{
  "d_model": 640,
  "n_head": 10,
  "vocab_size": 32768,
  "activation": "tanh_gelu",
  "norm_place": "pre",
  "qk_norm": false,
  "parallel_block": true,
  "init_out_by_depth": true,
  "optimizer": "muon_variant",
  "lr_head": 0.0033,
  "grad_clip": 2.0,
  "decay_fraction": 0.837,
  "dataset": "wikipedia_en"
}
MLP neurons of a small language model. Each row is named by its layer, matrix (down: output weights) and neuron, and shows model dimensions 229-292. Each number is 200 + 20 x the weight over its row's rms, rounded and kept within 0 to 999.
A block is one neuron, or neurons of one layer that tend to fire together. After each block is what it responds to, as a language model described it from the Wikipedia text at the highest values.

L5.down1040,167,171,197,194,204,225,176,201,190,187,204,176,174,212,187,205,184,192,189,223,205,182,183,182,250,219,210,205,187,210,209,232,195,207,161,205,198,181,213,185,206,219,223,187,175,190,188,193,186,200,196,192,132,208,206,213,203,216,208,212,178,237,193,171
L5.down1957,195,204,197,197,181,235,216,229,183,194,197,197,192,172,187,184,214,240,203,200,176,173,221,230,177,231,214,178,201,209,200,208,178,191,215,190,166,228,167,191,238,217,204,204,187,180,188,204,210,189,201,238,182,197,228,196,207,205,194,212,208,188,237,186
Plural noun endings. Plural count nouns or their final -s/-es word piece after quantifiers, of, or these, e.g. charges, episodes, mosques, cultivars, also in section headings like Types.

L6.down159,213,196,185,204,194,178,177,183,174,183,190,170,210,162,184,216,215,213,195,190,208,217,191,182,181,198,173,201,192,198,192,193,178,192,223,219,185,205,191,201,160,211,238,192,179,169,201,150,215,193,202,189,180,187,195,148,194,185,239,225,234,211,187,175
L6.down848,161,210,178,181,204,193,194,219,215,218,160,177,197,217,197,233,202,204,173,216,236,243,213,202,212,155,208,185,193,208,181,203,211,196,222,155,204,240,190,222,174,213,171,212,215,229,216,194,234,232,193,217,181,204,178,204,195,197,201,216,198,184,220,187
L6.down926,175,204,206,242,176,213,198,209,163,203,211,199,165,165,204,185,214,213,202,188,151,217,219,181,219,191,190,187,208,202,224,195,204,187,191,237,217,224,196,202,184,192,196,218,186,193,163,177,168,187,191,179,197,220,178,224,193,188,190,202,205,230,196,183
L6.down948,208,232,217,186,193,207,223,159,185,215,214,228,207,193,180,189,214,188,244,222,212,220,163,230,195,230,210,164,195,193,211,215,217,211,203,237,187,179,207,234,222,217,205,235,178,195,204,195,188,181,182,210,219,202,165,161,190,207,192,195,227,180,218,196
L6.down992,158,183,229,200,181,204,224,237,240,180,222,208,178,208,203,202,167,231,192,219,214,196,207,174,164,199,176,174,227,193,207,203,193,192,181,194,207,169,184,196,199,196,197,202,173,156,160,205,177,161,185,215,185,185,185,207,197,224,187,241,193,195,210,181
L6.down1641,226,189,199,213,198,236,183,184,201,201,191,189,239,192,196,177,179,197,191,183,188,206,193,209,191,201,204,191,219,208,195,232,200,160,178,206,187,187,184,210,219,200,188,228,189,219,203,195,209,208,179,212,171,194,214,183,176,175,195,203,195,149,210,159
L6.down2164,234,228,182,161,201,205,180,201,200,201,213,183,164,199,189,201,193,191,212,190,181,190,191,186,219,201,242,173,206,202,197,150,198,187,182,219,206,185,195,189,182,180,186,194,207,227,179,177,217,208,183,194,172,204,186,231,210,177,212,176,215,221,185,150
L6.down2338,214,211,221,216,231,192,158,244,200,209,236,171,196,189,230,186,174,201,215,175,205,224,158,193,204,189,172,196,173,174,177,191,204,202,235,206,218,227,202,198,221,200,195,171,199,200,213,176,224,187,189,192,211,201,164,186,214,182,241,235,222,185,195,208
Mid-noun-phrase modifiers. Words inside a noun phrase before its head noun, mostly adjectives like high, estimated, average and "and" joining nouns (sizes and densities), plus table-header words like Peak and Position.

L6.down170,211,212,219,200,185,216,208,200,152,209,183,195,188,219,211,216,191,167,205,193,168,204,207,243,218,162,165,205,217,213,194,195,202,167,208,244,203,174,184,189,209,167,203,224,213,207,186,178,179,190,220,213,201,198,193,193,201,181,205,240,164,185,182,184
L6.down208,185,183,215,199,210,165,192,205,186,210,238,206,219,184,205,197,225,204,190,178,153,193,207,182,197,204,235,209,201,213,190,195,183,155,176,186,238,218,232,218,212,166,195,190,179,161,174,221,235,213,208,201,214,197,197,194,167,222,189,202,225,192,199,216
L6.down292,210,216,213,258,208,192,245,179,190,148,213,182,191,192,204,192,251,196,174,177,197,196,178,219,185,177,215,224,213,195,218,170,220,194,197,203,218,205,186,216,229,222,144,193,160,172,222,191,179,230,205,192,153,173,202,200,184,225,197,218,235,205,224,183
L6.down673,207,222,202,192,191,190,171,176,185,208,212,197,192,204,203,193,181,221,165,205,188,202,196,181,193,212,185,179,235,177,226,198,216,187,211,223,168,188,154,244,211,190,231,208,225,190,197,201,196,202,232,179,139,160,167,202,183,175,199,207,171,183,212,197
L6.down888,205,197,160,198,189,226,224,224,192,169,237,184,188,209,192,211,227,176,196,194,205,226,230,219,192,201,219,195,187,157,201,219,177,186,209,178,209,218,187,178,199,190,215,162,194,210,239,182,184,206,180,224,203,173,183,219,198,192,214,196,198,216,189,196
L6.down1721,209,175,204,203,208,235,193,202,214,213,133,202,201,173,180,234,211,190,200,202,228,209,221,188,165,162,195,213,174,179,217,193,170,168,224,218,238,200,181,194,209,206,187,180,234,202,215,219,196,221,180,214,200,198,195,206,226,205,177,214,180,173,190,217
L6.down1883,184,169,200,209,173,191,200,183,149,211,201,202,210,204,208,192,160,200,199,178,213,166,205,210,221,175,217,233,190,188,245,226,247,237,176,210,195,217,179,183,202,199,177,188,181,165,241,231,150,207,239,226,167,160,192,183,190,224,241,213,210,201,201,178
L6.down2477,195,211,169,197,231,202,211,168,168,226,181,208,204,204,202,199,182,196,226,216,209,190,195,188,186,210,211,210,167,189,206,197,176,205,186,205,208,204,218,239,159,163,215,170,163,182,218,206,199,195,205,193,194,159,181,198,201,209,162,237,218,191,177,216
Digits inside multi-digit numbers. Single digits, mostly 1, that begin or continue a multi-digit number such as years (20-1-0), coordinates, scores and percentages in tables and lists.

L5.down1357,209,204,188,237,212,245,193,205,205,238,220,204,193,185,230,218,180,176,196,225,211,182,208,170,231,233,237,188,235,237,195,177,203,251,220,211,201,201,191,186,236,170,199,191,220,211,178,194,168,182,203,214,219,218,190,189,228,210,219,212,189,187,167,248
L5.down2058,197,225,186,216,191,196,213,192,163,208,211,189,190,208,185,207,191,190,130,208,212,202,180,222,234,194,171,232,181,199,186,202,206,213,189,221,209,211,223,201,193,178,184,181,206,206,181,230,172,229,235,201,216,191,198,194,223,188,214,231,185,170,218,204
Final digit in numbers. Non-initial digits, mostly 1, 2 or 0, inside multi-digit numbers such as coordinates, dates, years and table statistics, e.g. 2'1'″E, 200'1'.

L2.down2011,191,164,227,214,153,181,251,230,193,217,189,210,168,172,208,188,190,202,177,206,236,139,219,205,202,200,216,176,213,185,170,228,201,236,218,226,209,210,216,221,198,194,198,232,178,225,190,188,183,167,183,194,196,229,233,196,208,210,209,181,213,200,208,221
L2.down2106,178,212,197,191,197,203,214,245,207,212,177,187,195,179,192,195,209,163,173,210,225,195,238,200,197,220,216,173,212,219,198,181,189,187,196,198,200,212,180,205,172,196,174,188,185,204,230,211,206,219,206,218,173,182,167,162,235,201,191,181,167,190,211,169
L2.down2220,188,178,204,214,196,205,198,202,190,198,203,202,172,231,207,212,186,171,178,230,236,171,202,205,193,208,211,182,207,185,226,190,190,180,197,182,221,185,244,211,213,232,176,196,212,198,188,213,216,202,204,196,187,181,212,183,225,206,183,176,173,251,212,199
L2.down2528,202,200,197,190,185,209,230,199,240,163,204,195,196,204,234,178,203,193,185,217,267,169,189,220,181,193,221,217,201,213,216,210,207,216,234,218,190,199,228,174,201,205,176,216,254,190,204,219,175,216,216,213,198,204,208,204,204,233,142,193,195,216,207,186
Word-final inflectional suffixes. Suffix pieces ending a word, mostly plural -s/-es, also -ing and decade "s", as in cups, 1790s, styling, plus words like other, himself.

L2.down709,162,170,230,194,230,212,224,195,228,221,211,190,200,261,212,193,220,220,220,199,181,191,197,223,174,195,189,225,197,205,168,184,218,223,210,233,189,193,195,199,180,204,216,189,187,223,203,196,171,205,227,199,177,208,197,240,198,217,190,199,212,187,200,218
L2.down1673,188,196,205,218,196,215,177,217,222,205,210,194,201,178,197,219,219,217,207,185,232,160,186,183,207,199,212,238,216,243,194,185,225,160,192,217,200,188,179,185,214,204,204,196,176,193,176,188,229,208,190,212,181,211,209,198,218,211,191,197,205,184,205,225
L2.down1768,198,209,189,203,207,203,208,194,155,183,173,212,158,227,213,203,204,212,191,194,206,163,194,205,235,200,175,221,164,232,170,204,218,197,203,187,219,185,201,209,217,209,178,215,229,214,193,219,208,206,190,199,185,192,199,210,164,213,182,244,202,222,193,252
L2.down2107,183,192,169,206,208,220,228,161,198,221,182,179,213,204,190,207,179,227,181,205,185,211,200,229,189,176,172,200,223,204,158,179,173,211,206,210,202,200,240,175,218,206,207,223,202,192,178,212,242,215,203,203,227,192,177,226,177,178,175,187,219,188,186,197
Single digit tokens in numbers. Single digits inside numbers, mostly 0 or 2, in ISBNs, years (2014, 2004), ordinals (80th, 90th), ages, dates, and table scores.

L2.down230,207,226,200,192,204,181,221,240,232,189,220,192,156,213,186,211,180,221,168,171,187,176,204,195,164,170,186,193,230,189,188,202,221,202,175,218,200,214,208,212,250,209,200,229,212,222,205,166,200,203,238,208,180,210,176,230,204,223,183,195,205,202,159,236
L2.down509,162,206,230,215,190,194,186,192,165,169,206,215,201,177,204,215,169,182,190,222,218,194,194,210,222,210,187,194,181,238,218,185,178,203,176,228,185,214,164,182,187,196,197,180,234,203,212,190,225,206,210,226,209,206,180,194,191,198,195,208,197,226,217,184
L2.down548,185,206,221,198,229,207,229,202,187,214,212,192,227,182,195,193,212,182,196,199,170,153,185,212,212,249,227,132,199,198,183,177,204,225,234,203,186,219,172,217,176,158,211,212,170,193,205,173,203,181,226,229,196,188,220,178,230,204,198,175,199,194,179,197
L2.down2069,205,182,220,152,227,208,192,220,200,176,188,142,236,175,217,199,192,208,206,183,190,214,198,206,198,226,178,211,193,213,236,197,208,239,164,223,179,202,180,182,206,196,179,249,228,187,170,194,236,206,184,238,205,177,178,224,232,180,197,224,239,166,196,170
Wikipedia table/infobox field labels. Column-header words in Wikipedia table rows and infobox field names after a dash, such as Team, Name, Born, Launch date.

L2.down82,204,209,211,176,229,203,207,187,240,215,198,192,191,224,143,207,198,195,219,202,183,123,225,198,186,197,225,241,184,179,198,188,193,216,189,170,180,187,185,181,185,220,182,179,183,231,167,220,212,202,203,228,197,201,190,193,195,197,210,228,188,199,155,207
L2.down755,169,207,168,195,233,187,190,202,193,221,175,220,223,171,190,222,179,197,188,193,216,204,196,190,201,216,182,186,220,230,191,180,188,169,191,226,191,180,208,199,209,184,208,227,237,191,221,189,230,223,205,195,208,153,230,196,211,189,197,208,191,168,208,179
L2.down1538,207,194,234,192,169,215,186,226,183,217,193,208,222,225,197,209,186,203,160,178,220,182,193,225,178,157,194,196,166,196,205,201,217,213,216,212,206,197,190,229,186,200,207,182,200,164,177,162,233,194,223,197,171,199,183,200,198,205,187,198,203,199,133,201
L2.down2129,203,170,196,200,202,189,191,160,192,247,213,186,216,192,172,192,226,221,198,205,198,174,220,164,185,194,202,200,187,218,189,208,213,203,205,196,212,193,192,207,210,218,223,170,173,190,186,172,201,211,219,199,209,164,223,145,217,222,170,224,197,170,217,208
Paragraph-break newlines. Fires on the blank-line newline after a paragraph's final sentence, just before a new paragraph, section heading (== History ==), or table row.

L5.down2060,150,192,179,210,211,185,197,214,239,194,206,235,217,209,173,245,198,210,178,189,208,222,217,200,222,155,172,198,217,170,201,224,176,169,204,211,239,235,204,177,239,179,212,192,220,161,210,190,210,196,201,183,225,188,180,220,216,156,195,238,189,178,194,197
L5.down2494,190,179,200,184,227,196,172,185,172,224,194,179,197,193,197,229,192,204,199,197,206,220,200,178,210,186,197,205,214,183,210,219,189,203,209,255,192,177,183,217,173,199,215,219,193,208,258,172,189,202,197,209,196,241,201,171,216,195,201,243,191,184,200,218
Dates inside time spans. Month names and year digits inside dates, mainly at the start of from X to Y tenure spans in biographies, e.g. from 18 October, from 19[8]7, June 2020.

L6.down874,149,171,244,158,234,176,210,209,184,168,218,200,196,203,199,220,200,222,225,166,237,193,215,185,244,192,185,199,215,192,203,165,199,225,206,196,200,201,181,203,218,225,154,202,192,222,192,209,205,194,179,191,235,190,213,226,233,170,195,213,189,206,225,210
L6.down892,218,183,199,182,200,199,232,205,204,165,175,158,189,154,183,223,199,201,222,163,200,169,229,176,204,183,187,219,213,213,174,223,174,185,218,220,164,183,193,238,218,192,230,191,200,193,191,225,209,183,188,216,204,204,225,225,187,232,211,203,223,197,212,210
L6.down991,188,189,190,179,190,198,165,240,177,131,193,220,228,233,183,192,196,207,201,259,164,208,173,196,202,227,166,178,214,176,204,194,209,199,222,212,211,206,192,224,198,193,214,197,183,185,223,189,184,204,200,206,248,232,203,190,196,198,186,200,192,212,197,159
L6.down1635,225,178,165,218,200,196,232,176,205,222,175,222,184,227,208,181,221,190,174,187,198,187,221,225,191,215,227,188,180,214,249,209,197,175,205,168,190,251,226,216,199,228,172,179,212,239,210,190,209,219,205,206,224,208,216,191,216,167,214,226,159,229,195,188
L6.down2216,174,196,183,206,214,199,205,202,214,175,203,222,208,251,181,190,169,202,207,204,182,156,173,191,235,190,185,212,218,192,170,210,182,176,207,212,206,203,187,187,196,176,186,190,195,212,195,183,198,210,214,197,216,183,220,197,185,200,188,205,200,213,210,166
L6.down2263,176,199,212,194,259,199,189,185,222,196,198,182,214,213,178,184,173,216,218,187,199,202,168,193,188,193,203,193,208,211,184,178,183,199,187,208,180,204,191,220,164,183,207,220,223,194,205,152,207,215,190,189,195,207,194,190,181,213,187,204,203,191,178,199
L6.down2337,176,212,203,183,210,198,230,211,191,250,195,193,203,202,185,221,188,241,184,206,207,216,187,180,153,222,210,171,219,203,198,188,190,214,191,194,211,197,214,229,233,211,215,159,169,164,176,198,181,181,186,212,203,208,218,183,214,191,185,217,203,195,227,189
L6.down2522,194,200,158,159,204,207,197,178,164,179,221,189,207,180,228,192,191,199,211,201,172,185,194,211,212,187,224,207,208,194,212,201,217,179,166,188,217,211,196,217,209,204,171,198,237,202,215,190,176,211,188,207,217,173,210,204,181,209,162,168,198,240,186,182
Name starts and paragraph breaks. Fires on "St" starting a name or abbreviation (St. Mary's, 2nd St., Stoller) and on blank-line breaks before new paragraphs or headings.

L5.down48,143,215,196,242,224,156,197,195,222,196,216,205,217,190,201,220,196,181,185,180,194,177,225,209,204,181,206,150,231,186,222,197,154,208,213,139,178,217,203,211,205,195,216,222,216,197,205,217,207,181,203,190,219,175,223,230,189,212,191,187,230,215,206,178
L5.down527,208,214,200,157,245,181,201,197,208,235,215,207,236,181,189,222,178,208,171,197,208,170,224,210,171,196,174,176,186,164,177,214,201,191,229,176,189,230,181,179,224,175,198,209,200,241,189,194,212,200,166,202,211,143,201,199,252,216,201,177,213,263,210,203
Blank-line paragraph break. The second newline of a blank line in Wikipedia text, just before a new paragraph, section heading (==History==) or article body after a title block.

L6.down262,211,186,198,139,196,162,220,202,191,195,189,204,183,226,188,234,196,213,211,187,229,183,204,179,203,197,205,192,217,217,227,208,173,180,160,236,191,162,210,213,161,210,191,223,209,195,224,240,187,192,189,164,190,194,194,198,200,221,205,209,193,203,180,213
L6.down477,172,240,218,215,181,214,201,209,207,192,207,179,216,179,242,195,221,234,204,190,167,181,158,233,235,201,226,225,215,224,209,192,215,226,192,205,181,213,204,194,164,191,172,208,184,215,180,235,208,215,199,206,172,181,211,219,167,154,202,231,199,201,179,195
L6.down679,212,205,160,178,180,231,195,193,216,181,201,210,219,186,184,225,221,209,190,203,258,185,197,180,169,202,202,199,193,187,211,206,182,188,189,187,200,215,172,194,172,169,198,177,216,196,209,182,208,222,197,160,151,169,200,184,159,191,202,232,222,199,176,187
L6.down770,157,221,191,181,185,208,185,179,166,168,213,218,209,219,168,194,195,220,184,179,216,187,220,200,210,212,221,222,218,225,173,215,202,213,197,214,181,244,170,179,201,188,185,173,181,149,205,210,175,214,189,199,183,213,203,180,157,163,216,174,181,218,216,179
L6.down1382,238,192,219,175,195,240,228,217,177,208,218,203,222,173,193,219,193,227,199,219,211,151,180,211,192,193,198,212,191,216,192,213,199,185,186,196,199,185,202,191,187,172,177,172,169,209,211,213,193,186,185,220,204,182,188,215,206,201,171,185,235,182,191,223
L6.down1895,189,208,189,191,201,207,218,220,175,181,224,224,175,194,199,215,213,202,209,163,167,160,202,167,190,233,191,172,203,182,223,203,212,200,187,197,200,181,226,204,174,188,225,201,187,178,207,187,173,223,221,167,194,201,210,159,185,177,192,210,170,207,228,207
L6.down1914,166,211,237,215,225,240,176,192,191,189,197,200,215,219,187,166,172,181,198,201,176,135,190,219,225,173,237,207,206,205,216,247,187,192,202,211,236,178,211,201,202,202,193,197,224,180,213,175,203,159,196,183,210,195,206,204,224,201,201,166,163,190,187,178
L6.down2232,174,211,201,204,218,210,209,227,191,220,222,225,206,204,211,189,230,242,182,180,227,143,192,196,199,205,204,205,213,234,187,221,215,206,164,195,221,167,216,178,243,182,183,212,210,207,201,241,207,198,204,201,190,196,181,198,189,193,209,218,214,226,216,223
Noun-phrase-final head words. Final token of a noun phrase, usually its head noun or a number's last digit, just before a preposition or punctuation, as in sector, deal, seasons, 20,000.

L6.down109,218,185,214,165,214,246,199,173,187,219,187,198,160,196,162,231,218,232,174,202,173,210,164,189,212,190,210,206,207,202,197,191,233,198,210,202,187,190,187,193,218,163,191,179,200,166,214,179,183,192,208,206,167,200,216,197,155,195,210,203,155,197,167,197
L6.down318,202,199,190,218,197,174,200,186,195,192,195,235,237,182,232,239,209,199,192,222,247,214,206,230,206,222,217,184,177,225,196,204,225,213,198,197,190,168,180,205,179,179,194,200,186,190,194,212,187,175,180,204,214,199,215,183,219,199,180,219,243,225,189,170
L6.down508,170,227,170,216,209,201,190,194,191,192,221,213,177,211,229,221,218,184,190,167,172,201,191,238,196,215,207,171,207,192,204,197,188,207,212,176,197,186,225,168,198,207,248,185,190,210,233,178,206,226,226,224,180,195,195,217,191,170,176,231,199,191,176,181
L6.down628,177,230,223,163,194,199,206,208,180,180,201,203,193,207,218,225,221,188,190,199,212,180,189,212,192,222,191,177,157,202,204,200,185,213,228,196,175,237,206,199,216,186,188,177,176,220,177,189,207,218,209,186,195,180,202,207,196,186,172,176,188,208,212,181
L6.down656,149,214,182,180,168,221,218,220,190,194,173,207,184,231,224,153,196,213,226,170,218,245,194,214,157,212,174,185,175,196,207,221,195,195,227,229,214,191,221,198,202,206,218,238,171,184,206,213,208,212,208,196,189,219,196,183,236,170,183,219,200,201,196,209
L6.down1350,201,215,202,190,186,213,166,198,186,235,208,182,182,210,199,174,196,201,217,174,187,185,213,186,209,214,250,195,207,173,181,197,213,239,197,168,203,217,185,151,234,205,214,220,182,170,170,266,184,208,214,167,213,172,236,178,181,191,229,205,181,196,195,228
L6.down1527,218,189,196,211,179,206,192,215,189,187,184,228,186,182,199,177,195,205,185,206,200,169,188,222,203,184,188,164,197,156,203,192,209,188,222,172,179,177,219,206,188,192,171,183,197,198,183,200,236,190,217,162,179,225,203,191,220,211,210,224,177,187,178,229
L6.down2145,194,210,183,207,178,191,211,205,193,243,203,203,205,206,206,180,200,179,184,196,190,232,194,161,197,177,169,194,185,231,223,168,165,170,223,228,209,201,208,202,234,157,187,190,205,187,181,201,195,206,199,192,220,184,214,169,188,187,232,187,210,217,143,191
Digits in date ranges. Digits that end a year or day number in dates, especially the start of a "from … to" range, e.g. from 199[9] to 2002, November [2], 1990.

L2.down671,199,184,207,176,172,211,206,171,217,214,162,208,222,179,189,175,212,199,211,222,171,173,235,238,192,235,176,215,175,190,159,216,174,153,192,203,220,177,241,203,178,206,191,216,218,201,200,172,229,181,209,196,193,208,165,194,220,204,188,226,188,174,200,208
L2.down1327,204,225,148,220,206,163,199,178,224,222,213,200,193,207,220,213,201,190,222,186,188,204,198,173,216,214,196,235,212,191,174,196,194,204,210,178,200,199,224,211,227,224,172,228,225,160,163,205,230,193,173,191,223,196,229,219,212,221,196,209,195,223,187,214
L2.down1998,198,199,168,195,182,205,197,172,158,182,190,204,209,192,172,218,202,200,218,220,176,193,222,200,164,204,213,230,209,241,215,225,195,185,171,194,218,205,213,201,175,185,222,172,187,181,226,207,219,255,186,202,176,218,200,188,204,207,178,223,197,197,186,197
L2.down2014,195,201,198,209,204,228,209,202,235,177,198,192,183,214,201,204,216,242,202,184,163,196,224,166,231,215,197,228,205,196,172,180,190,176,188,185,192,187,211,220,203,200,184,196,211,193,194,194,210,207,200,182,233,192,215,210,204,201,168,216,198,212,193,173
Leading digit of numbers. The first digit of a multi-digit number, mostly years, counts or ISBNs, as in 1 of 1934, 9 of 900, 7 of 7-13; rarely a month name like February.

L6.down445,177,212,203,217,194,184,200,201,215,158,217,189,220,190,197,194,191,217,221,203,178,197,203,183,240,204,184,186,203,217,209,195,181,235,210,207,189,224,217,170,218,192,193,208,205,165,187,178,180,204,199,193,237,215,184,197,229,184,212,209,207,224,199,185
L6.down586,226,162,194,180,204,177,176,184,236,209,208,184,211,199,195,242,211,204,193,246,181,209,241,218,195,201,241,200,186,205,221,187,178,220,162,201,249,191,214,228,172,167,205,176,179,199,196,180,194,190,206,193,202,201,232,199,184,200,196,222,201,206,169,185
L6.down708,214,208,209,208,167,221,185,202,189,195,179,223,161,226,229,184,214,222,222,178,231,233,210,187,200,235,187,198,213,209,197,230,196,199,200,184,194,196,225,211,176,218,201,202,208,169,183,230,207,189,187,149,193,233,209,205,182,227,212,189,204,218,185,159
L6.down875,236,171,189,218,190,196,219,203,188,202,221,187,215,184,250,184,233,213,219,235,188,236,167,197,193,170,248,224,221,183,216,185,192,236,199,171,201,223,209,187,146,215,204,190,195,196,230,203,196,210,181,211,193,198,186,185,186,201,201,186,171,171,171,209
L6.down1329,172,172,199,189,200,214,209,203,200,206,209,194,230,195,218,199,209,182,209,239,185,193,211,180,197,193,205,212,169,158,184,245,209,230,203,214,244,221,234,235,200,197,173,212,225,221,198,232,225,213,176,190,210,182,187,196,210,231,182,190,194,170,207,191
L6.down1806,198,202,229,203,202,177,209,198,173,237,225,184,217,194,197,182,194,202,200,187,200,180,209,230,160,189,206,181,231,209,187,186,194,215,206,207,190,183,189,182,197,201,180,219,201,164,220,189,194,211,207,226,218,202,228,228,237,167,213,214,196,193,200,211
L6.down2191,190,203,208,179,212,183,191,178,207,219,193,177,202,206,186,235,208,176,173,186,214,166,203,165,177,210,197,183,213,175,212,211,212,169,178,178,140,231,189,171,212,162,228,187,209,221,222,199,217,160,197,191,188,222,199,228,211,213,204,208,233,211,192,206
L6.down2244,182,198,226,191,188,217,212,230,208,192,171,192,219,166,198,209,201,245,173,197,224,178,195,207,198,205,231,174,185,226,234,195,182,215,228,229,180,192,202,232,181,198,176,207,209,216,212,208,203,149,178,201,222,245,196,197,188,226,169,208,211,214,197,202
Field-name labels in tables. Labels of fields in infobox lines and table headers, read just before the colon or pipe that follows them, such as Name, Candidate, champions, language, Rocket.

L5.down535,210,193,205,178,218,220,203,226,208,172,219,186,204,179,193,188,190,170,199,209,167,255,192,166,198,227,192,179,162,179,214,181,162,182,207,199,238,198,207,189,199,215,217,202,181,171,149,162,196,189,179,206,211,222,214,224,209,174,209,204,205,201,216,182
L5.down1063,189,195,191,191,193,190,195,190,187,205,214,197,198,215,187,205,197,173,198,236,179,205,167,181,207,177,192,195,175,219,219,219,183,170,211,244,193,254,226,202,170,205,193,225,163,190,196,153,199,202,151,236,204,215,223,172,209,149,193,218,237,180,211,192
Attribute nouns after prepositions. Abstract quality or state nouns (or the article leading to them) as objects of prepositions or verbs, often followed by "of", such as status, performance, diversity, nature; also digits beginning dates and coordinates.

L5.down1161,186,210,224,208,174,208,223,224,209,180,185,177,174,183,221,178,221,175,195,214,233,168,202,190,214,190,238,216,198,197,198,195,214,228,237,206,229,201,198,224,202,215,193,203,204,226,171,224,143,213,227,174,203,161,206,195,171,206,187,205,215,196,195,225
L5.down2000,214,179,203,224,221,179,188,182,192,216,222,189,187,204,200,228,204,213,168,187,197,171,202,182,232,217,172,210,195,205,202,222,217,189,226,185,221,209,178,211,228,164,211,200,223,184,196,187,224,183,170,183,188,208,205,222,184,200,180,217,213,217,187,207
Table and list formatting. Tokens inside markdown tables and structured lists, mostly pipe separators, cell text and row-start words such as |, More, Final, N/a.